Weights of a small transformer language model: 21 layers.
MLP neurons of a small language model. Each row is named by its layer, matrix (down: output weights) and neuron, and shows model dimensions 256-383. Each number is 128 + 32 x the weight over its row's rms, rounded and kept within 0 to 255. Numbers have three digits each.
A block is one neuron, or neurons of one layer that tend to fire together. After each block is what it responds to, as a language model described it from the Wikipedia text at the highest values.

L9.down1:149129142102086136146143170124129151105142149096107154151184163132127084160139170076184178163094158143104176109120156112158190122122101077105114159089145193088167124123125123086141088147144135076190124177129118091111118157180126169128141120105058127160130151098133163106121172098127119116192148138081072109073127118099096139161082146121016104117088170139146170126129181145060113098082
L9.down16:148132116123084099155118081120153109042100074116096194121131142154143134171074151147144090120142187128136159138150195113159102155205128147173175137107102136120162176182134145188113140109154064147144153193109146153133124132072142108143162123138086149159051165142127155116110159119093156098146119084154104106056116069148110154140104154157157124137149150144147107177160079110174156150177
L9.down354:121157085128156139138133132141116146156131149118162155124081195126125169161199175075098142145103204129149141160167167130114101152078098096101142152065074152083127158122142132085055188136148081101120147178086116134085103121204063103087137035124166098087088112138134131143072092139132141160113105137132070132162131097135181146095126119092120161123168171128118146079069185106153123129120
L9.down583:141115117141107129127137153140141127132106173169130096135096133112158103144151123093072128150122072149150102135161157162186236108076133157134162149037142165122131153133105109102081144108154116123171103142127111147114087120119103186168138117108128136096113155125118121132137179133119190100102115138151151165135104117092142135142142133151082179106130153112117109067111088107157161049125
L9.down602:139101144119117135107132085169082150090106166155121113077132114128171127196142154075140105102176171150087118116168123126148034166122114076094123148110102119135115146160108129111082128144136123140086103122168168143097123166122105105104116123119140165133119144082103160156129177145131056117153156157194093138110150121097167130095167180101120117122136112121145106077090062100057164082152
L9.down785:180130135120175120110088096093131115133142160119182148104127130143079132134109132148097160125147179154145150164087105134142055128172169101136156105101118145102107164096126110153106038109112145176118095156151115052155108124053137125126170154104186153139116116066123137164135117123090212166113127146195093089096123069085134161097130100163129180104114156120152092092094112165112149128073
L9.down875:156100128092092137152097124124120123093083097195143135089103168088147185134129218104074104189147139131168108150127120109116102103109145094161212062096160072094131137142127096174064126098196114117091174156103144125144147101123086137174121086124091132135163166132132170145179067197125181125083108092104104105072105140163141210105107093133126168132121104118110108146147158128131168123137
L9.down1112:090175188076136092097127095147099181088154147110094088149133060188121153146097139068184114166190108066120138156134093109146145156168154112111151124125139167066077118110136189092172089109104169089155185149186165114130112143098091063141116106143175161147097135178122135133092158158090115168118120088116160089062111173097165144132100177130194112112157115122113133103176075145151105136084
Description: Modal verbs before a verb

L9.down55:130122150129122156110130154131080120119093130140130126130108185086162167058091116147188141128116131135168136136147159057153101191119095075135028192099146164101194115129119144148133146126134195135144082150153156096101114132188144053198159127107119114123130127135143154098088160185109150092109135134161164117191132123173139094130132181147113164146102098100166134125162082168129179121091
L9.down633:093138157096146088139116127153146220124082102129147169132189129133112176187148116165149147124152113143119175112169096085171172128103165091061138098117104015190153113150133109134074054147103148113172086144073094106140129127142175123143127122126105130104074093147104110135112077134145117106130100124126127094178160086143076091113175128070152160097159090173097160083150105123133138166190
L9.down688:194139131099056114124146127110123134126140167165139115151099144099122175207103137151090180141106060141207142179114115114155109113084120133158127188125140146104137158135104119111118157132123163115106139189145130137108117102093139115104104163154096121137100116059091135082137075209207082175119215115134109152119081073125064110136125148059060050184148140098130146141167175141112144108118
L9.down812:194148174061080099122164110133142108117129113134126184143145191154131116165110094111089137099167083127158225176145073125129165173146034139131077181143176147175150176115159108115095127131114117165162131113127143128155128110117202126183129106158085104142156101159144195085139087100103111073164167132156117107118147104085120119161132130103138153127178119130143199125103111169143144127099
L9.down876:142175159088157077097157156151158111136114131138188133151139207105104128112108077119142110151146111154115139156102099138131156102127106163113103194153057183117151133138130104082083102090128086196115155122128136170102167121137118082115115066082131212053071131133125102091117143130204103172130111124094130112168146082140163174101117142088124147112087126084108114094107103087143134120098
L9.down958:134070148118107110152185120221081183115126105122180083156057119171070133115134142080158136114124111174109132153178108125195081081092086170141096076162169140134107205119135187135076076172114138150072123145084118168128133088067147111170117123104140125104151146082075143130144165148119028085118158172114160179113152041130144098133139127063081158101154125091171092075151140115119096089098
L9.down999:103119146139108128089131124152149082104098105102132121128144164137099094126139160136150136105091117096104111167099097110139177187079145133114097149156161098180121176159099112178105089150096065101104112116148122166184131151172165083115157138162135113150096157106189115070144092118157133136100193140105113155125128084087152077069128101082154088110146116117132111093147108080177114119141
L9.down1100:114121163080098067189169117145140116110092063104142183118140205135187209197088134144080146209150160120159147154107176083139066131080114127128125132097176132152116147139146171129151088155150204125146173171178164094123062085143147082167144146152121086165113105126152141099168155157136106160145137168151101110172093112182078126139192113125130210150152038124115127094152104148133111142031
Description: Mid-word name continuations

L16.down588:119204071113091101106153149111164124074133143128111120160096132117102093150168110143084118129100119063113132097120182100104119092113128103114080116103089124172105186115155115169152126093110144146120092203118141202156112158092097155146155083080134118118142109145096130110120174158165101132178117115104148124041154116078126158146117152118126110112089098133200123155145222164143099160184
Description: Nationality and ethnicity adjectives

L14.down177:146081157155150117147148127143138119129160138099151116183134090102101134192151157159139112138141118091143101068090143167170083156076157131147123160099107125067161151194090165133086033112104153115071108168131162105132128127124134183098177095143158153097154121108113074156190151130170123130044182228122172154066156119107148123108124132088159138187085120109039059098130080156168153160120
L14.down210:166117105112104120144177120184095117089094099133184113174121135147162102121083139167107156125121170174118091125137088134148131104144140119144138148148150109082150117134140119136181160129129154105146143121120142078103134149103118152182084124120098200214150167132100126088140189129132154098098178137093184088122159121155128144099133157053151043138084147185143104157174123105171117152096
L14.down218:083124119123129129141167119074167129150176087166140162136136164125200178187148150153175130161084175052179116118120127110133114090154090133175096100098182159183146098127151138131145175131204110129055082144117120171109106152093071125075104122115075110161098116128154114143124124113176089167148165127113138090070116156139116137132115076058102144136109057208114159105133138170094170152114
L14.down319:129134129156143128097066112137113103092030166069162134122153123197088148114118075053103182095073106160105179117111082132109120103139183107149131128146156121134089161170156155116108131061139136149142111096156098112103149093128129156156061182174158102107131067152092103102147140109111128120113122101150196137160103147139141143059186096124164138200125104119090056129145107122074108146077
L14.down516:188072147110166130107095144150088146160107078125162158127148186116156124128118128139172105173112158187162097093107157171105078114094130142136139150124144172125180076151151087138133119100190181092139134077090116140100101092167142134165071112129132166163087118142170093116199141125148108140089137112145075134149067146149139042129111106186074175131127160114144152112165107060138143087142
L14.down616:181170173163157084179112114154195184139128116107134110136133200161165157140163096140108189180131127149110135114125137196126057199121166156153103153088178126145105167121137109064106115099072114096081148210070078114091155175116126170099124146109093130118192104103154087148112106146129088096101140182142164121120116104112151109062125125120116159094107124127142086084152105087170159176140
L14.down785:130092110116139150144213149100115081113068115110123122127161094110175115172134083135148105151137174112115166134139152111184187130126106129094123144081085148142127133132143108141095135123155161126168174131098076128089112121112064132084103114096116145155104174113179106100130199087126121149105136082123148112103097102128150109159129094137131107129125057143141139164125169090098132112188
L14.down1043:151153125160227112075109151157184173100067126108110164108139146135131136135110113111148131159089107179083076150120171097114154150205121119107023156217152141103168093114161078113113074103109127120122144082114084121193192153100071135143148109149165128127105122183157109135098130143170060085105153082150173159124180068159139182141141158139094124193106138121124131166079091124085114135100
Description: Name-completing final pieces

L9.down245:147046210143173111178056116147176158164035084179126082142148117173095114081056130168121100138136161115158117119111134107134133108112152160125125130193133107171124040122172179130122123115134119084071162117092155164126148126111140112010147132060117145137130121179101121117189117149144105138095123158146129149101134135119139081126138079137120095136095141127071115142113102064121158119139
L9.down525:156134133158136075104040121188172147177126097150200122172134127129129167120117145082141156145134116124187075130110105073062181140126162125063106140163158091129143145110132174163165111128139090110089120182108163086126155062152136176097088111186099119142159134092147143152096075140074154119057126139135175104152114230187159169111152109100131152142094137090112139159147116080165119083133
L9.down712:147165126104159132138107119080160139145131097099146087133106156125171095167146108107149128142118141174140140113120132097125183107136081089168145136077134168163191121098083102077099154125107165192140086124137104131119124134121049097130113117168180165080153146139155122161115094193092171124095046125174153157104163098101097119124096065107151151150144099171195118061124091202163124124136
L9.down736:198061155126111182163075177112113122143145071130147132106110100152107136163089105096133086142119097138088075087136127095175156148157156139099152146099133125169130130116163094064113082085099147104144163142153142190113055138128146205144175063108128099131118102118145149139177168098109106132124174165119136116065160144183131076106144143149101103068140119096140143108120068174117114087149
L9.down794:122171051103148115092177086124130072117070159065094145173134096099126114129138166100154114116095143149092095144153112085125166097064119109042146077108132157179143131121142214076104134151141155125130142138113112106164118098188146169100124105103117124155117108187120130127132154147131148180084099110139174150146106073176078076137144124111125151166129137134120107105167144104116118116081
L9.down1040:098124157152123084089102095170121060129162115130126169154090086103169149139125156146148126137142163131130099085112116133125187135161185107093131073116149127128090142146137125157130141174085186178042060149187115118094127136143118092189072138200107139126156083130200090132176144124120119111121154154156090131084087147134128107182153132110113139166120129112158183090113110121104128118113
L9.down1050:150123118082148145109096177102070165136103093157131119111092188061051091101141071123125083105156163123162160140176122140184157117121162122170088136138062136176136142139117152123116142104139135148143156121052130175166162127096070165127161115131059121093162095120123186143145106128148093157119104142196152129187132159087098120105155094061137120144200076080098160102084123113174148145195
L9.down1071:121180124142134118097080168149093192117126112172173122097113168121114141150127116159184070080121181107053103122101137109161164113120127121131081109136157116062076091156189064079158101140134169081116149170151174159147069082160110168126122137115066135157105149152168142119178128086147065140122149169159103112134097119085133117110156143117090105188058136115067126147156085098100117065126
Description: Mid-word stem fragments

L14.down103:137149080069104096176177148122130182113151136109069139127146092134143081170103182157093143137168162110077141102144126115106115100105161096105169120141120116081126146100118146167122147081179154158072145099101128079139146173141065169107139091151122144099128120128145116185181198139207141140163071142162092084074115175115178199127162160087121122129149121201086128133095108128124141105126
L14.down241:173160153087063157157185142167122154116078152123133123158051127101094053118096112153172101157101107177190161092174139122118128133167086081105128123060156122162089173118120097123068154101111116124097107175095180138182137079137060119105119145099151156160138116059120128048107143146126114165176145150212084118120171126079128161210104141102197168105120072128177153107144105121103117119144
L14.down339:112185160112181112161136112181104166120120108074122160141103132075083124188139122117092167112155086113049123135160125135197122096190083129135133187112128125225116182079174120115068162112093141175170101156120169093132146120133041136108122080046203085138105100135154149042116166141122097132139154141144136086138115132124106142146131097162148122126116101124152107150111190166120119145143
L14.down391:094153127149129096164121100139188139139102122068144101090098146065112087149124096169135137112126109139064074159164060106137146152110131136145155072126101127145168221145138133099075122128110097110113118155129108165150116086119075175122138161106115123139177075137129223100160122133038190138147112151128091165094192132117148133168157109155164149149161126128126219111150151144134142162110
L14.down467:132123119145109103127147120174161121108140129096165082045098172087136101120163062155081146075102102128137147125138133152115192113182096129158146118113146120206126184119141119102146148139068046166094082108157096121152120106087125149101156110116110165115159162145155194100157157193094152124118165146105127131083159144113103170116150121113132159154105111099135172121162114154104169085110
L14.down472:090122139135156155156149151123149154089117159157176126068141136090110144119146126127093125109116124145135172180163051105076108141086090124158181111103110152200154212140172128090156115185086127128165092191117174153138105137081094170107159166091088109139148156046113164124099123111090117141132138162109127108122175110166119109153083171127146136128182093119085139157148110151129110194128
L14.down593:158190132125071171150138115178116085165115120045136054061125110145126145125178115160121115086187159113102101104186152165149098098130111172087094118175130131117150144169142126101126077123107172085101166170131160219174146076046133098134129087092155120127171096119123126124159137158141089168154114118141151108130153166080065147111073113065117154152056137088124126126149080183184169109092
L14.down622:195139128129138151176184137180134118182178142134186086070115119100104161117129118124079112080077164137107084123125111114124000066102156221145149144114055152142159154074157163109125130116180085145064117162139110153138143139038112129079106059018091150081125160130123152148162160141118135132127154139135136142085104133089070120167137181141105145145100114119138151137142108136139170182077
Description: Country and state name endings

L16.down401:133142134148112149061080122130147177154099131129150099120157076150100134119166145142133080140179094136074120123123127212224165114170143116083108110152122104147172177114077115101101052129076175092141152098144153081135192134105130139136132122122142121209122104119070145152186145119107156128092094135159120104139125159153097147122153120143120121096094194103127115114156040087099152101091
Description: Mid-word subword fragments

L16.down480:177086111061135118113157065132117188131088075116095099125065122127146110171144101086195112145122127176069118124088104160161070167117122098138133095127089106088126130119103129127131140157147177098175162150141076107113134162138120158175159099175213145151174130108083158133147159167182150176160104119208141088201096131103126161108143148109088163122122137085103154134089138144172112107101
Description: Slot before main verb

L14.down321:106110095108138119156176127107136173181159126082097160115202126095139106153124125105116105105109100230146096136157098157189131100144159128137142121118135093161214129165128091054107063155154116100154126128075133134116169192118137131102138134150071088117117084143129137121170114108093152130171109174123082112086120131166096148133108063150143159097125056107087152164049088157129112120063
L14.down482:133191187167134055181110112151188148130091168092186106086059135171139075065145138123081071069156121166116153180072138133121151090142146075148069099142076107116128214104199142133139128057118091088109165128139132156150091095091116139107142146114134086148135096099076145135169111157152115136109116115095098136124066084123145128145179140120131141099143107100133124125105108161145117168060
L14.down588:175099119128105150106119086229158107079094143175101125146177106116126064083155157184106089102156087136136126102118112123130185142180120092065097131153117069084183157211129140155120092137098110138166089139111109136170142189112142148090123108158137124151096108177083176174136143125111173135124164132127092113155109140131084147110137095132154082112111147095100131090110127141123166167089
L14.down850:133152132102119098113087149062157045128085077130162136118140165150142160087143126077140170124090116128100123127108141100119254145173137104111123093121153087110125127089093194108107060141104057131120158112137155160111071098144094087125168061172111183139124114123141084177126165092163080198103162126124087081155099094153094199183193156164143158181110114104128110139134117153121105138071
L14.down980:116167142125148123126113133180139139166044146119186107097107154102129150132081176159157122131117049158136106066177167178115168151171162120107136159117120127065130157080176133119128113089134117027138111144176105137100151115051117120107124149071125090107172114127094150136150125118124118127124170131148156127111127157100091105133136133170131129137147123121148196126116083123160111163103
L14.down1016:125163144083127077108091134112165136149125101155145122113067115112157107108164172104107110067159153102191132129122114141163096134128111069172089142106127079107104112104167152174122201117211123112093162124136116133104106120158080126133132084120175129156138122114086121129168128121094165155137136110147111097073208178206105142134167106077133106173129114116096137115096130178107117119192
L14.down1077:071164171098047148161139110121140161173159172155095116072119107103101168118134127144185040105110129092137135093128112124176177137154157081110155171143135120112129160218141140148133078179128152083141145140127127119172118136121119119043163170145089138137112090138062161137174174150129084145185117076112089120168151068132127144148147076095203179162108107129122139176111120133137138151106
L14.down1103:107165060146107130156137180160120173150082160079147116064126116121165142125199139142098141066155102118146150134142085128146159137115146117142168147148164112086154155137157162101154086118096123125130136174111087107101142117101174103134101133154086140189119150122097189189109154116144194107124120123147156095088101172047117137112102098098101140158147085136064092113125048153072165150115
Description: Next piece predicts final -a

L9.down151:147090109144182170058137101132158093091182154179101077130083166174164117170154115212074129134082126156126111159090092111106170116147161131061146109088071143074071068134159165122074247129096111109108093071184127163130111129072100119112159122103136129097158120125103079127120083166130092146089101168095139071146106093151121154125160115136124119112255165121149141148145174127218125151124
L9.down187:166106111137072117059138130185145139164151156164131146120111130109158079173121120173090099118178090102123202163110108116140033108083156137061076123163115132077112107183255149121055255141127122113104144129141112149129173157094094158133110150105099088099119136078121101129111115151128101102120193179114141087109147139104086075101128072107153185152236133096106134093137146104214119124152
L9.down225:148080147149083105089146085095124081148170143106123113172070113162104108116165117177120121092088099148126099202156153167124096109106168118114177144101081164105103151140129150111029118172100084132127095135146149184121132103127156153146135152091108212116149110093111172086094096129165132110116147114127078144153189138123099129104157119122190175156124140076098210048141111166089129185171
L9.down683:089139103148096116138133076163133112148081149076125141133107108092087105120105157115142138101068133112174119108239090137133161133108134163109188183135097111092085132097175176113087128102059095102151152138137111151162161140103129152077171148082157169133156138131167095116182078147092160148098144147093118129124101112110158087132119117140191212167156171151087091137133174168139135157100
L9.down716:133135104132134178036096088154117098102161130126145110112142105198168147173113155157092078132164109144143128129139149087156171156129203125118178109131118132118110105106085186152079237153068059113119078109190135143084124112159073105136119115112179057138152140127099153167108142127127121149090117200077119167139122128140119144129123101100140111120235183099105110093088133165130140115113
L9.down846:123148098153097160099123104170133167158146139132070137178102161159158097107164087164104137140160090118112128149182167134163121171072147119112172109088105181155069162153165121097094133126168108143109133135104202172107128124053118199125104104081080146092123105053126161129141104144134153046139181106077140152109204157139136169124103144145108141139152101120176151095105127134116118179145
L9.down955:179130126167173117197142081147074119070096086144077161176137140116194118130121171105139130111128142112166139165094092152138172136065108134134171124102111093181132110116087160086096032146146114104174135197130163093127065123125138159104101103123117152100133091122184095107110106107151105167118146117148110114122120074128133064166131161165197129122132142110178164167176144151112099096077
L9.down1146:141124159134102158026122080122185139157164124103156122190147124124142090102069158070107150140097092141133165074098134067124180148127156142131188134086066154039098150185123153155076153137097113171119126069154105139154127169113114136178145067163151110107172139190175111120138183157111146127103150182094084130149096121127141180178109111093146166123164186040129083118135146153207130155112
Description: Sentence-final boundary marks

L16.down161:174102177173165103130134091114138162132115145129153140126174150153095186161126086143130118101151111135108165152090088138133129087144149140117134074101099029088092118159164191151123028127092112162166153170029090097059135117074145186145142168121055153129140134076114098182094132127127110087140096124101081168139143119124154101138097125150124089169119099120090146102132088112130158058079
Description: Name-completing subword

L14.down114:198101090132153122086117129138107137071102147112168097154115116110175136138134124190154124112102145190054157126107146106085144138089169127134122154164154161066110131132145150107096155072067160122146169179094152081109176088180133113094095045195135189194076139138127114085190126166108124109091147081102118127121103086118130152110122143163119141133146148093130164208110105153054097100088
L14.down216:191184141174056090145089112177128108122090121144124083166142093151109085159129117099120103104058181176086192127084123104134182144200167149147102097077158110182118142131116148158144038193158108157133100125152124091113100160181102113154108104143148115165142086120158138167155178131092131137133135171089172148171160173128140088091156119179159165152110078160134151175131078113056087116094
L14.down219:099057180149106107157109123129131119146158116133146175110145094117136162118171112131184138104123104120149137111121144110159097159111125175099154113134172146139181151088129174105116145148091133165130129129136112138097125137115179158109106127144076082189073180093081130145153136149102074173088141120131134082168109144155132136126074117090096162095124153124078089099125074129130172095137
L14.down606:140126113088122106095115111116122144162094170192132080154172110128201158113142124164083087194123146099081121129130117145084180181109156110100155206109091126113154148166141086141072079098120164138151131104090126099094157103121186132103137089146092185146149080128130122143105150183076143085154051126098162118137165121152136169070182110085145150132109093085106153103189093111049170098105
L14.down748:122129128116165144125117118198136092156127112146152119151159136152137094127135078169075071176135119191096086125129144141163191132124127151101102131139146143130126123100100164080150146147173161152163099152096146078114071135071158157169123118124131069090120096083191091107244125149119104122106130158168166141162164156136133069138171105178120138103096139136113108198169112130107076139130
L14.down749:178132136135199073168112135146138088095125094164121128117153148119129063127076161165142100163061137202163139159145138095152206109172107180060113146077128113119126099124113122112102050110100176093129163091165156066126054148134092218047146087131121156151064117121151121145145140100103108172089155180153121154060127115100028089157134129147132134154054119120125154155182157105069188153122
L14.down812:187129110137121154196134103142130108102144182093140157161202066146151132093176180108136057204125136159086155101127082203094082080131131141097135145046152081163081077116089140100160093096139146116170108134108152158199147146169195076164116144166116083132068145121153094190137171080196140146141184165163112119160085110133115116137112106102081080126111093103124084070118079108076133141127
L14.down887:129139119089111127197157136196119125110091146113095167108118149112132123090123132127097096154105136138109153143175132126174181065161062173056164110114148133157164113148113144106172149103074093190196107117099105128156136147132130171140107052102227112150132101098176102102104158168179114176109102174168145161142093106122074128154132091119154088110114129133128108190189145082128181130075
Description: Mid-word root fragments

L16.down860:064215128084082135090135091095098112151150123127145107124117111135141113140129132106136134144138132118156146134120111091150107091121128105255172096147145112150154162141073112108128247192153175121110088195121155150124094153101137140086104138123128086155150126083103123117129166105091101104098119100148145088182094122136135122145050121117093154075235138140154144160123156191136105123134
Description: Mid-word subword fragments